Weights of a small GPT-style language model, trained from scratch on English Wikipedia: 18 heads of 32, 8689 steps.
MLP neurons of a small language model. Each row is named by its layer, matrix (down: output weights) and neuron, and shows model dimensions 272-367. Each number is 128 + 24 x the weight over its row's rms, rounded and kept within 0 to 255. Numbers have three digits each.
A block is one neuron, or neurons of one layer that tend to fire together. After each block is what it responds to, as a language model described it from the Wikipedia text at the highest values.

L5.down135:125096148149122148085106138107161083148125131099142116149094151183107083143113135155121125139144110105119087162099150120104115137093098146165083130128125135160129071122110116126141094120133166111148141127132178128148114144113156103110175134120171106104105147139125101148160133122093146153
L5.down151:117128158118101141124161115175144158130107098158159150130100147139125120086099156143110108149165106090137138125115094111121151083134131117139131121127161101127127126110126140160108117092169148120135096102122139106108108159078101105150153094102118121136107143137177141118108122099175150123
L5.down155:154134124122121139111174070126119115150121177138154148129151138177136170167140086144085125146147124108146108128124091113158146132066101150153160132104120127142090178098116136112111121138110163118151100091086143122117097110132106118182097141190176145159106120146141138190117128121118132131
L5.down284:146144106135096090169184137156116133116136140098109089084147114113144119183096122151135129100133170102111111160118133130149161140136122122109118133148144158150093114133176143165142127105124085074128137156173082104087129133136146133087155104127138154141152124128143139127107135152165154186
L5.down584:153109172135085146128112143112083158102095143101149114094148159137124113136078132158072135129144104131117147132131121137136177181127107139104164147140112121154132121103112131136125109102145130141141131107130127130103102125112094124117166094152153155130082131149112096138161143088108132166
L5.down665:100135119099112152123120103122148174166078146121089106111069126155193158179145122095135137067122151146153105102172088123092155111090135156155140140140132171122124144111152148127152106088116113116104121165124103125097121151135108128118149104074154115132131142102138141131130146113109115121
L5.down933:131147121107144132157147119162202108140139130197122151111145126142162095108126094184119112143176187123137155099133113130128147127103152142133109097150122096115170088125114149161164160104145136120119075099170142134142120129129148113138097118082095136120066141137152116124122133110107106168
L5.down1127:112130103208132139137117132139096146129111131177120157164084110155099133184170051118129131135089118138166143128128150173165165128117148179169135102161175153112145155108124139137126057142108113115136106127131141146138145123111160143137132152124145130098110162067139134105118131125143135128
Description: Hyphens, dashes and slashes mid-compound or mid-range (last-ever, photon-assisted, off-peak, 1945–89), plus word-piece splits inside names like Porto Alegre.

L9.down218:155139159160125137105130104115145138128184132138123119136117099146108126138166159124128136155129130141154077135109121137106134136075122121103092141149189093134113138131122128126117141103156115137124114099085116113115087137109146147139144128141110189111131097157103077143147138092107120107
L9.down956:134163120118107140138130157132132185102175130133107180102117119111132102087135154155138111143108114155142098156119123093154102078118109145149110118149100150141106107141102106105155179109167146169117134136123108117108131145129159137122109072132124153106129116113124073137144160084083158107
L9.down961:154174135143145120114150119078138100128101166136113141143137127100142123119134158178173147113118139144155135139133128109112122130074173098140119147119105162171118107140128189201138138111121136121120103138098084107081078156120159115111128092137140135097118136152147076121138149122091084139
L9.down1086:150115173142113137109131126153129143128148148116081147106097125107105145100111143127126139178120136134146096159119124096097115099097131110120145111145158118190142144092122135174103129152088140154136094115100100133105143094135166116119135128119098150133140108146125066112161141126137121148
Description: Opening byte or piece of a foreign-script word (Greek, Burmese, Gujarati, Japanese, Hebrew, Korean), often after a quote or parenthesis; more weakly, first fragments of split English words like Att, imm, ent.

L2.down73:146119130116110108109111078115123105117104171134098131123141126158147109141106136099154104113179141153161149130145095100113119131137135154104117123104100170102099136126072159139113122145140146136095086131126138146127158105120159095129145120182147108141173144143147086119137093103155150128
L2.down453:138130164125153140084114129134126137110136142140105122106095114131114116097134099139093095143154151140158149112135109103135099149120120107119121140148150122135083151126175150157091143115146113167125126096116171086122123102146158120147149084147152123098154120138137101184108099147128108129
Description: Uppercase word-piece fragments in the middle of acronyms and codes, such as IRC, INAH, EPA, UAE, SRAM, often in lists or tables.

L2.down56:108082129115117109128138148095078131164107131134149166129125155096138127180149119133113146098120069107105125130109100124161094135083110108143136140139166086141182105115131111152151129179145091106110193148110128127128092111143160150168129101074124121135163141124169102103120130095085171120
L2.down558:141102099110130103121108131149099147132101144107114150153164141106134070152171115130135136086146136121112128142112119129128117152082121108111175150098124090153159140140133105156170123160178135095124140131113137137160099125128136118106121097071128109116164105093142078134129103133114136103
Description: Newline tokens that close a paragraph, table row or list item, e.g. after a sentence-final period or a closing | cell marker; occasionally "the".

L2.down933:073171147120053164138132086119125132158124108133158115134126128188119128133179116125087124087118109146132109129155099091108136154163144138135123128083123116131116082101140104123084173127081134122107148107066158137114156107142137120137143116124140177097096176130119131138144161126120169148
L2.down962:051152155086091116139083140109147175122170130105088136149080126158096125141111151150150118100143100137131120134143128122126126119151105100145113125132130129144147146141114131148142140118146145127136171149142134120119145138114144152082123073171138123134095155131112105161138127164149149155
Description: Prepositions like to, over, of, along and through after verbs or nouns of movement and location, e.g. moved to, crosses over, outskirts of.

L9.down742:104157126086147101121114128112146130158115178142120147139137108089119140096143132156097072133094126123169131160161140107086127103117107120102124082105132152139118125151147097125120137144130148118126132102100120139122103078095157134143097089137114136116157102132128089136179116099142159171
L9.down747:140132135134129106135132143135107099109141149117143121149121142082098143035167168164117104094129167131171118097124099112080190107141076117150148141099156147154108146149123134104133124135138154084136118104143128144118104141121138151117154107149149156148143127109128142127144116108159104126
L9.down750:158135175118125135135149152103102115155094101130159140130097138130150091103117136137136150145111154130126140130097121118119124138136166121130155155106101125164131104112121128138132168151101149117143143121112100119128071119124118129087145125129096135162150057083143084111132135145158140131
L9.down859:119153118115102147133157107146148136170122113114107188123077110115114085082138078138104145116100106178121125116149140140130100110150077119124110129125173119108153149140134114122124118147137110104113127161130146177159120146105090182127128127134140130089151122062124136113124149108111144105
Description: Prepositions and copulas right after a noun phrase in expository text, especially "into" after transforming verbs ("translate surfaces into", "style hair into"), plus "are", "as", "to", "from".

L9.down454:135111149128128083122164149115122120125120145153172131117121137167173145162142071157136128132113117126142160119146172124133168123129134116132134138117099158155144148128131129132109130100120138164098116114118136129114131129147112118099134130114091140132137124110127116118095139154090131119
L9.down993:144152159155153187111123172129146161135122114145133114117129114133143144155140123132097165110126155140146141141158117132139057182126130130135069187121126134088133152137129160150103147175123077099095144154137136142096183109141140116122113170131092121103163182137165132156157175088083097116
L9.down1006:129123157125118141142137109123117103133146170137156147122076166155195146020131149150128131105155119146106105148169110106119126215143144154110158141118076141077133123147135136130123146122103137128130159121197128154145123130122152143127169132125125116138132155108119107126117118109105152163
L9.down1123:154100152127147094121123132136145115107137097121143153106102152178169137107154165155131080101132112145136125118134112110136114137124153149127131107126143147117112148108116117148170101127103149116149094124170177151095094125156157154112125140138130111111118148120135059171103132120118122117
Description: Prepositions (mostly of) or transitive verbs just before their object noun phrase, especially after quantities, e.g. 48% of, share of, reduce, for.

L5.down87:169111167148091133121138084098102184135105140147126117100165108120133115198106141111145157128100125154182164100141128123139116135116119089110133120063113120120132127136122090106109101125142131120118065103128176100116132107128151162118068143083144097120108133141112114123134128130086114128
L5.down93:067108165120139137117126161156125076163105130092132116111156092140167129114121134120162130139113109176172092161142120099105090113136141119088084114095131127167130123153158159098137135110142110131146157134074154075129131130134120094149124163163112144106137089155132152129110118177120128123
L5.down140:152182100169151133121133126107155132151138129133139143091157121123149129133123071135153104140113139146096088102148133124160118145131114149116121160104099106134150148106157128111144113121119137127123146177158119136120089135112107169123189122143130136124119147146128112125126108108148060085
L5.down223:142135133114077132162132155166108145162118083157156110111122135105197135117114113126127136145091125119109121093146157124162130152139154152158134137119118156131116134164157129133090126142141115141135123114096182138150155124160110109115173158063136103157092127126153122137135130102158111145
L5.down419:129138111091111148129120144111154142113117146151140106117156125121115159124129104142141120109129115129143115136197150119106109122149089099133121119160135113108131187171138143142199121160148129126164129094107185139142117143118150107117107173100133103132153106098146139129164125100177183108
L5.down788:122182143156128102142108111132114154109135141129085138187105169137144153125107119157142147093128116118118118089094136166163098134154114106137089111093131172168140133171152141135134104115116143145115141092108153120135136100107145131157112130152172108084115154101105139125160105134113152122
L5.down1056:140105134105140108121138133097109143132104149162142132126090123163132098152169134192110102110162148114150113095172105095129106110125107126122138137140095097134111177144148125071103137116140129097140131103162145105157147147154115180125142150137125151113158125159094186089171158108116134146
L5.down1081:161174137110099112138189148159114111183128148121130156108143118145152088148131129169099124126145126156090143130099147139124120102101158145116164145106143152136136132148126112135175136162156134161153125112104133125131116173097113102134115113152117181090126096121157129113141130089090104137
Description: Prepositions, mostly "of", right after a noun or quantifier that needs a complement, such as version of, one of, critical of, insight into.

L5.down236:112143156180134105141090146111138137153119144111165161107106152126145140167134144134178119081092118143122129126135132113112109142130117110124096122110132157092109128143111092137143154144117145101094128136142172098141047103090144155123145137144077115172141142119092120106146087147104113117
L5.down371:120139123117146116178117141090109152139103107063154127123147113175085129205125124116145162163106152125149119143133147164160128090134123127073101114143114143180148160100118127087186119176131128097130122158142150108099153139089110162134112129160131180120117148109136160137128182126121124133
L5.down400:101135133124074148172116111127133138103133098162134125084113110142164128168106084095156152160115130140129166131098093122148097101112107110115111138152150152152119127064112105102108111168091096111117124149144126114167140102107119150138129096132143114153108113109121166115111157174163088139
L5.down713:075116093129159119102125111128144113127116112109133148144125118120125102169124141130123184181108128148110100125124104141191134150091139129167152109131129128133178119123112123095148128094080059128136135126104159157108128123153095166095166106169129112173144100118180132133119126122116148129
L5.down766:149124117116150131103153109152171141122124107112137119174128135121106090172115102143134124175153138103129123095113133138152146087132148104113137152146126167142166113114126100074146116124133105092158115153131113138068108167106124175108122156152154132135132122158129154123104137165127124085
L5.down1080:105120174128147112109105112124121166131129114128153141121142106125131117114108145125116132119108133144140099140087135099122104108126156125138099111103109103138128117101107114127101109133142120084090123126129045106094137097100140091082127136167118157130154125110120136114084130140131102094
L5.down1106:111099138144105136133119125109092151119086129116127145131142105157113097125159103149089127141149111105101114101133159094166133161098101130130123096128169126151141127092123127062121102153102131128135110156116119114114150124080128189142174129130136105152151162096150141140089126142133113140
L5.down1122:168143130140100112145122117109094135116121110121131144135121107138133106138105096139096121112139127151122122107108128081140132078137109111132114133119144132153172156110113147147105128150074087146089123126113142141155150114140131120149149141130162139095134126144105154104138154157150103154
Description: Adverbs, or their -ly/-ically endings, placed before the word they modify, such as commonly, partially, incredibly, also; sometimes connectors like of in some of, to, and.

L2.down439:137120101121115168147099117103125142134105120064109123150137094088128118111149104107119110079108126127120171151156117129110118115142089101125153111120141124154121146133152137116116132137088112151103129158149119123119130113125125146141154113172167137171118140132139123124152119149107130134
L2.down537:123105104149117154156134115139071149107139115122112122123138160134169092081122087079136134135150125139181098108098106125150138101105119115142149139166136123182109122153142131077105094121073101153118136139172163109096148134098111130129115118187157126115154119146153119143139139136129117151
Description: Adverbs, often -ly forms, placed before or after a verb to give manner, frequency or time, such as often, directly, drastically, later.

L9.down263:149086127102138079103152108121143148132147141147111118124140091106150129131123172133138132117111121099110184124124116114113124169126164092121109143104141124178107125146162145079147134128125142084103094153107182154105108097141131160095165145169129111156106091133141147116130128122136113106
L9.down359:138128136122125143110112131099142143133107138142133106106118129146196111109094123134126111147150109093123154167136113110142107113117115136112111136088100095113173108157139150091141156154116091169150127115127129131137150166075116140111151119157096140163128136133126206131111083113109137126
L9.down834:134129156133141144143108155090170112116102115152128152088122115137118143135120115142149158106130100169102140146114123118165119199119108100107106140103104150075109149113091126110146147121145089108132140112152154097175108144073103090070140108123094114129146121100122129127137145089132139107
L9.down909:118134094144131115138157140128125122120127161173120101123132119123141111115162111128123090121135139136135132114102127094127103138117140135089159116132153116117144110144111122117146170130135116155099109125118172118085161171140122162106158133191096157136129096121125129146147128130123101140
Description: Fires on a transitive verb or its ending, or a preposition, that takes a following object, mostly in narrative prose: rejects, supports, confronts, against, in front of.

L9.down314:147171121104172160155098140124144170164106153129146163113105137128123088127098167148142116167144150142154124115097119113111116148086082117106167117160133084109123100154155130106141128148100097147173134127158113125103150124137182150112098128138134148111131118104118094158117086109115093153
L9.down634:108143121113135129121118145123132116113140103148100086157143120141151141121096138153140126116156141107159138155147123094105120152128149129142165083150127138121086163122114144131177097123151176150101102128147175128118104093129169098109124116114155140114135180174135101134127128160151121106
L9.down957:124128132109109137142118142113129129118094105170179104112139128137159177080144125217109107154147126126134148110156147105145105118125147156140115115108115141144114143158128107140169146117088160119084123132126121126188126116108119117099131129158080188128139147089118097144119118123142150164
L9.down1019:148094135123102127128081120128103143135128107131154122165077118098124110117122133170123114115145097134144142081118129139148144111108104139127145110127115126128152119122116114142100153143146137173144122136123152115114108117125157152142138061122145153124136110110110126105131131166153126137
Description: Prepositions, commas, pipes or dashes directly preceding a geographic place name, as in "north of", "grew up in", list commas between towns.

L9.down102:143141132130148112137128107148106111136127154158154133119086086126153128112063114133164115136091119109136135145160120136118134116122153148123102127091126148118117116127110132118115096123140092106155122192114133140113090104130095138072124145118132164134085093171126114112132117131107158147
L9.down331:157149097110126147148123118112138147108112120161145116127139132121115126108080095107097119097127082149099125129159150144155133169083144129139106133105091129134113167120129163072119100121121115145145047111130126123147109066171140154158119122157156102159158125103126106160131134170134147139
L9.down386:186156118132156098114112135146149122110144143178185139106131123170129186060117062113138144125065111151087121115107139095162097096154146101078060128075125105158100111123187110127129147135128129132108132156129124135139143127144105115159123106116107111118127109121108144161145170122220162116
L9.down672:163110138165187134104117139149149125152098105155102156134167101113129181092122110109149128171115138076121116140129143144123143082110102182100155115084160149105145151129175161080119105157150139149081087123152114121065094121121144096121139097135131126176152128108112154092155090119161130077
Description: Final subword pieces that complete a noun or name, mostly plural -s/-ers/-ors endings, such as emperors, patrons, GP7s, Skyscraper, Bogotá.

L9.down347:150135125121158099136132125114091165124097146106104150109130140129087122065140117085104149142161126114148109094106111100115124136106117110149156085127165126096104160098134123119098100138110119142125156112123141154184153121137153143138111168092159165150131135154135118168125141131114158109
L9.down640:120111160144115121159107133144145101115171125116126162109142094130163120094106143135102161082165134131135129116043120142123110117127125160127121132167139142151118113118131150156102139132124136100148113125128093127114196161174174114133142152112111152105163160182131127142062162115131113147
L9.down739:133076115136089133122173120146090120177165187111146097122114113144146171189139150158109110130140116148093115116131147141113105133172106119101142117137134148085113114108116156167115157110127180117159115142098132106095102159134129135077130152135131135085129143138137161135146136157127121178
L9.down882:113142075148154109161123129144144119105121125157141144122092156117108102132142103129113132140114134108145101176131139113132123170128073179102152111139124101120113110126138093159120127112170145128176110126153113095135109118110147099143139122105135128148096194121145046144155152129147167125
Description: Opening quotation marks before a quoted word or phrase mid-sentence (an "overestimate"), plus hyphens joining compounds or ranges (then-owner, great-uncle, 1725-32).

L5.down162:128131145155122134170088161110145125139151090097121131140115106112099141121144152159143092113157136164141144138101109138116117127144085131102115120080067124103133142130116104166158120138155116135107131132128099102083133098171140146090141080135135168124120141122146101095195116157150105148
L5.down264:101142118162155104146099110097146138140146094089101101127112110121131106067137153156151140156156190121170145132147148163090149128132159154097139093122107178181113151147118117166153116172140150158117118135096138124077144102140171105096106101146116106112110090106150136156130112152154139140
L5.down271:094121118165141153169128141102143138122136109089102129160118109134123109122099133144117087146144140116143129124124117137149127113174138171128141128168101109140107130108131143158082084106171125140098088132145121098106144081161149177108102127137163124108127127131129079171133147148136088091
L5.down609:119128110164132124158108138100161138161150126111110122140148147104139142132139166156115097129146150157140144102110117127122102126169129100120130098136085133116098128174095117101141151152185077143168140155120150112125190100099120131055115110174146114124138105138133138132152122120157075163
L5.down717:111123141107151101135124125114161164091123110138111134166125100117099148157135131140122126129125131161131131135142137103123127109099135083108108076128137118173125155159112118076099103169093147106142120103119122142149150118111126111114093127128113147117170141130124192141115134112147112119
L5.down919:110126109126111162121106131104201148131146151146090113142133140130127117110082155089132158163167138151133142125124105118128136137177125121133138103135132148136137113146121121178106118149170150129164118077115097079064169167189117123078087138116120134147135119112092105127182108159181146118
L5.down922:123135152142139105128127159149190093128183139105126105148166128107114143116132147192116139121131148134200144121104114139132111120160127106105141091155145181108086161141122084144077147119113110096150129135102136114109188108114132078095091122142168150066149149091108078128139162091130135184
L5.down1077:129154081182103157149076134108168093079136125115116165121107116158127112102086125142169126141159137141104114123094103129118110147165134075147126134143117107164104167131100169062157125144128098146117125167100151083102149092096153104141159136138126126102123119098118158116164119140140107182
Description: Prepositions introducing a place name or location, mostly in, of, at, through, from, after located, passes, born, north/east, moved.

L9.down107:131144153136109117090131105118138151140127117131126141116129174143128155171149163107126130132111148108144124154141131122122123151099154110133112119130126147129132097152118114102130108137131115121150115093145135080134156138128102155141144137164137161138082063142105125108122143102123141170
L9.down202:104160153157163105145128112122107134160136107133129126117208125118138095072147140102145101138088103099147150110129110138126131118141159129116122134157152110156092136083115123037108127122113133166126132125129123104158140156136146162128119130194138079160075104148126107109134155132111140113
L9.down412:173101139123160073138079153119125112127137138135124088115135126188129091147075108131145153158098124116155160109119143128119165120151079087109115126125136129131153129132065140084138132183091121158144068119123084131120119136121118136124093128112136104163114141175109107135116120117126122119
L9.down952:136115070139113158094131150095139127135111164120143145153152122124151107187117086116120168131121119104079093143119155167142124131086126125107120102106153172142145097096103124088129132178108154083115158131147075139106141168105148114145135138136092137157118182114135096139132111095133097124
Description: Function words and adverbs between a subject or auxiliary and a coming past participle or infinitive, such as "considered to", "has been", "federally".

L5.down85:115077125146167165145093116092093144185113132132160131110096101140155124133148129114084128145122146112127145102144118110132121197113140152162156090112117124113157110148117109088115170112121149106095115146106150147201155111142108121128135122108101110136125142104140114168161149133124111144
L5.down351:166118122130114124129118100093111135163136163151099147121120099202137090125130138125109107112139119112092114083131119108172139133153129114132109135137091130121217115122110118147098152122116109144125122099135136169149152110169108144115143091111112161135111098119114118120147127145180145153
L5.down520:113149120145111115128072100110125120179145144112112117161156170098144130101097105106126122113132124135098165148128121139167090134124119122137114167131105119141108206133123139126115144120183137134124123117099089131165126091138130129164108155141134095141168157136118135148133119139145130148
L5.down521:138133151087110157159121113134118112129123147168102131160140117104126118115181143141105051102098138141175150156119101137141091186158083119103140129111142088097108162104175142138143102173103105176122103140120120125145156111196133108112152116127147146082160149145153122145129130089150115130
L5.down632:127120111118094135094115121112112124136106127158145123118097120130167103150177168161114100143118120139125150093133112101152127140143121134167110127109091084131110161145135098126104157136095112076114110103119145119167169118158108156134121130113092131121130145132150128120132116132179069152
L5.down708:103106171109110122111117130149127162099102121172147148081113155119144097098122139129143084104180124138136141158142120136103113109094123127143158141140042092091075147156104157137137150126087138112100144144120158115084114122155097137107146127123168157096157163158109119091087122128152118123
L5.down1063:110150091120154148125126155133124129116113145143131119121127123129155113094156100188133105135177109105154130130132134148115112081151114118133096147130157136106134157083121095109127161124110138111135108116141120122163154126099095135088119123091106147106121094133139126144177131108109142139
L5.down1074:083128163162143131141086147137168133137107149096146103135116134119146104141142152136130101098132177123138075079129153130134125142134118154129109102151123122139139138128146172149116133156130171133077113134113158113112119082148124193120122128125123102082099163101155126145106121114183092135
Description: Marks the end of a sentence-opening adverbial, such as the comma in "In 1965," or "Since then,", and "to"/"of" in "returned to" and "member of".

L2.down246:123125085133122092111115126120128163141139133118135144120057091123158091106108138074111112090124140112108163132146115090131112168134089147143105151166149140110116166114156143136123142136127110154167116149125163106082110136119117150135150112163177116081119126122139182132179125148126123107
L2.down520:139154100103154122149117141082130124157156111139102149146116124159113111112129112118119123135106103134118116145134135151106128111121080141124154171134135159110124116111118125112105131130158091140131132096126173089100081155154117128114126129158084094087139136172122162138131111113100104123
Description: Fires on a year with its trailing comma or parenthesis after in or a month, e.g. in 2015, and 1955); sometimes a phrase-final noun with comma (history, project,).

L5.down420:125114131128146150133132155144182129145135118091139136106124128063155162101107107124161079105144107092082136093154131074096123150122122136164149119116107128146130127128141156118142108146155132116124144180116174137067168137084099143125143113088084130155112104118135096121136129160162124100
L5.down475:093128157114112123107097152141158160121151102147139175098122127127164129056119071124153127123123122128172184120141118123097191130144120132140098129139124134118127161082153109126114153118084135124112135092093182152151117090146091111117111117101138141163150116090108078180101133110158126115
L5.down571:128139077119121131145082167128164135132167110164121168138125147097108152073156101114115135120131116110128113139160159148106119147147149098115080144109135168144088118161109142147136078097121119140124175114123148118118063094155115121146163119071145095124125123076152125139087143123133125112
L5.down719:152131167110128099151141101151112142138127104115116142120141094073154129115165186140131120120116128123132112084106130119143166125131096106127145104130151115098129138130138162085095124151127082106106156117104142112179148135151086084112130121082127151091167131135148113105132133093150133085
L5.down846:117110100095139163143138138122142114137154155161127160135116164123126114109139115122114107125167122145138102155178176102086166151142157127111094143155139129107130152130105120122173094126112121164125091124127126150159129080128134100111130116123128101083120090130104131117099086114128124103
L5.down898:058172128073155100102128135127139110120138113163088160103162119113128133110128127109151142115117135140110121108098141128101121105103107145131136094156068128128151145156128132148139122126143094129133128073107122165158112131126119104161146140098170141168139172141166095135119158116146112108
L5.down989:165102148096160114150141120137134137162147142111161104106124106115114117052120147096153102123113129115134108163115078106120144139150103139155133150129136118124145117138029168141084137120128148171143146130133156110126147086114098148158134115102147138140140127157113106146098080108132104083
L5.down1066:158067146141149155101133093109118112144142109148091151140095147143091128109119185106134103124164166132122111163120174172151140135101157169143159161137128114118082130112090095107121157120098145156149119152141177090112100133133098100132120139094106178128165093127079147149098146144123158125
Description: Single capital letters that continue or end an all-caps acronym split into word pieces, as in MC-W-F, NC-T, FD-R; occasionally later pieces of capitalized names in tables.

L2.down595:077138147153116098140093155128149117129154119165155132101106138158139130161125116154101116184127097116124094121099131121148136118123133108155105147137139138123135167125118149157068083064125187105134103141116115176115140139129161133090131084139132165153111111151125097166126130128142131138
L2.down614:116092156175129126100123130126113109153144119137106148108099111095138133198148108140140139158134143113150115134179141141148136135129044082082095157118179117116135182127150113181113074140150109140161128115105113168128104183098101162138133130119141125128155096136162117126128104138129153145
Description: Hyphens joining a compound's parts (great-uncle, stack-heeled, point-blank), plus sentence-final nouns with a period and first cells of table rows.

L2.down810:145101118132133198135184143103112125089113165180119124116078078149144052117155154114119126113184133121087133147110098120097133136105104135126134131096132142179075120111108152115131158158137189111167106116150102135109133104140103126140152054112111126110173120144119112128119155125112131135
L2.down1133:143116137133097104092134129128120132148122102153137116141103164118106118137129105135080094145096162083161132119112139142154101146093120149135153107127112135098215150147102123091138145114173150153139072139126110163139111107113173116139204121106148153126126114152121133137131137143114144119
Description: Mostly "of" (also "by", "against") right after a noun that needs a complement, as in presence of, help of, album by.

L5.down124:108147095171119122152137163126125154151133128121139119126096129130142109102152094078077128152154103107091123117084112136124096147141153133117110157074111127129126139120160158111103137127112090113105139100110173160121148144133110120152173154103077129156128144130155126111134151123151107124
L5.down281:137145107158094110103122151138158117098129115103108112156095133089174105112147116127095150169165154151114150142112111133142113174078136142126124132110123160185136101161128125109136116133131133167133142119104170135094100124075142126157179149084092131120143100065148130124143134132142128123
L5.down318:144133146127120087136116131100121120131106140107166134121106122149102109058120155136102113090167126128138137132145123104097123094104119150115115113126105145133121141144112132082119121152132081130110119152103177092126148096134090138154170113127167143109155152145155140135140169107131117152
L5.down604:165123098121105094135173184106121134133117135144116165102109105110107169098163159135128139163122166134128104145143152117135122171135131142142150126130178131083133142132125154090109131122114125106145134152135091110135122110121113125120118113131130115151160138142144161146155124143127109113
L5.down761:090120117176151134144143146108115114131074107151150182141151131125142148099128112149103128091155104153097148116151101166124144101109151126148159121144118131125139154106173171205122131105140110144125128110136142123163177133197094114134156148120125119136148154148173120131110185095124142133
L5.down901:128138123170133122145127162065112116184111164169124142116081131149139133088165096153127120170142132129114149097170134120122130139102154128093116140110122110119111147140172145097134143123113104120104118130148172146141172114132132155143125114120102131143104139146129123129148163086150121161
L5.down1022:145159111152111133143137121111140112131122122125108103136112158130155130148125129131127118133132101126151125159142093170163179116127099143094155119112188132136123104103123166086144116130108119142180105161167152093075128118120125166120140120097178131134154051106104152102208100153129093115
L5.down1125:096133097118157116136097100144142131146143106091113124111136142121093080095128156141142109120164114152143134111161182155140112100110144099145117122104122115142193139071148136190105113125103143135127139080126152110102130164182116194125087163128137074159143096112100129129148169091113113101
Description: Comma or final word ending a sentence-opening adverbial phrase, just before the main clause, e.g. "In 1838,", "Since then,", "Nevertheless,", "Although".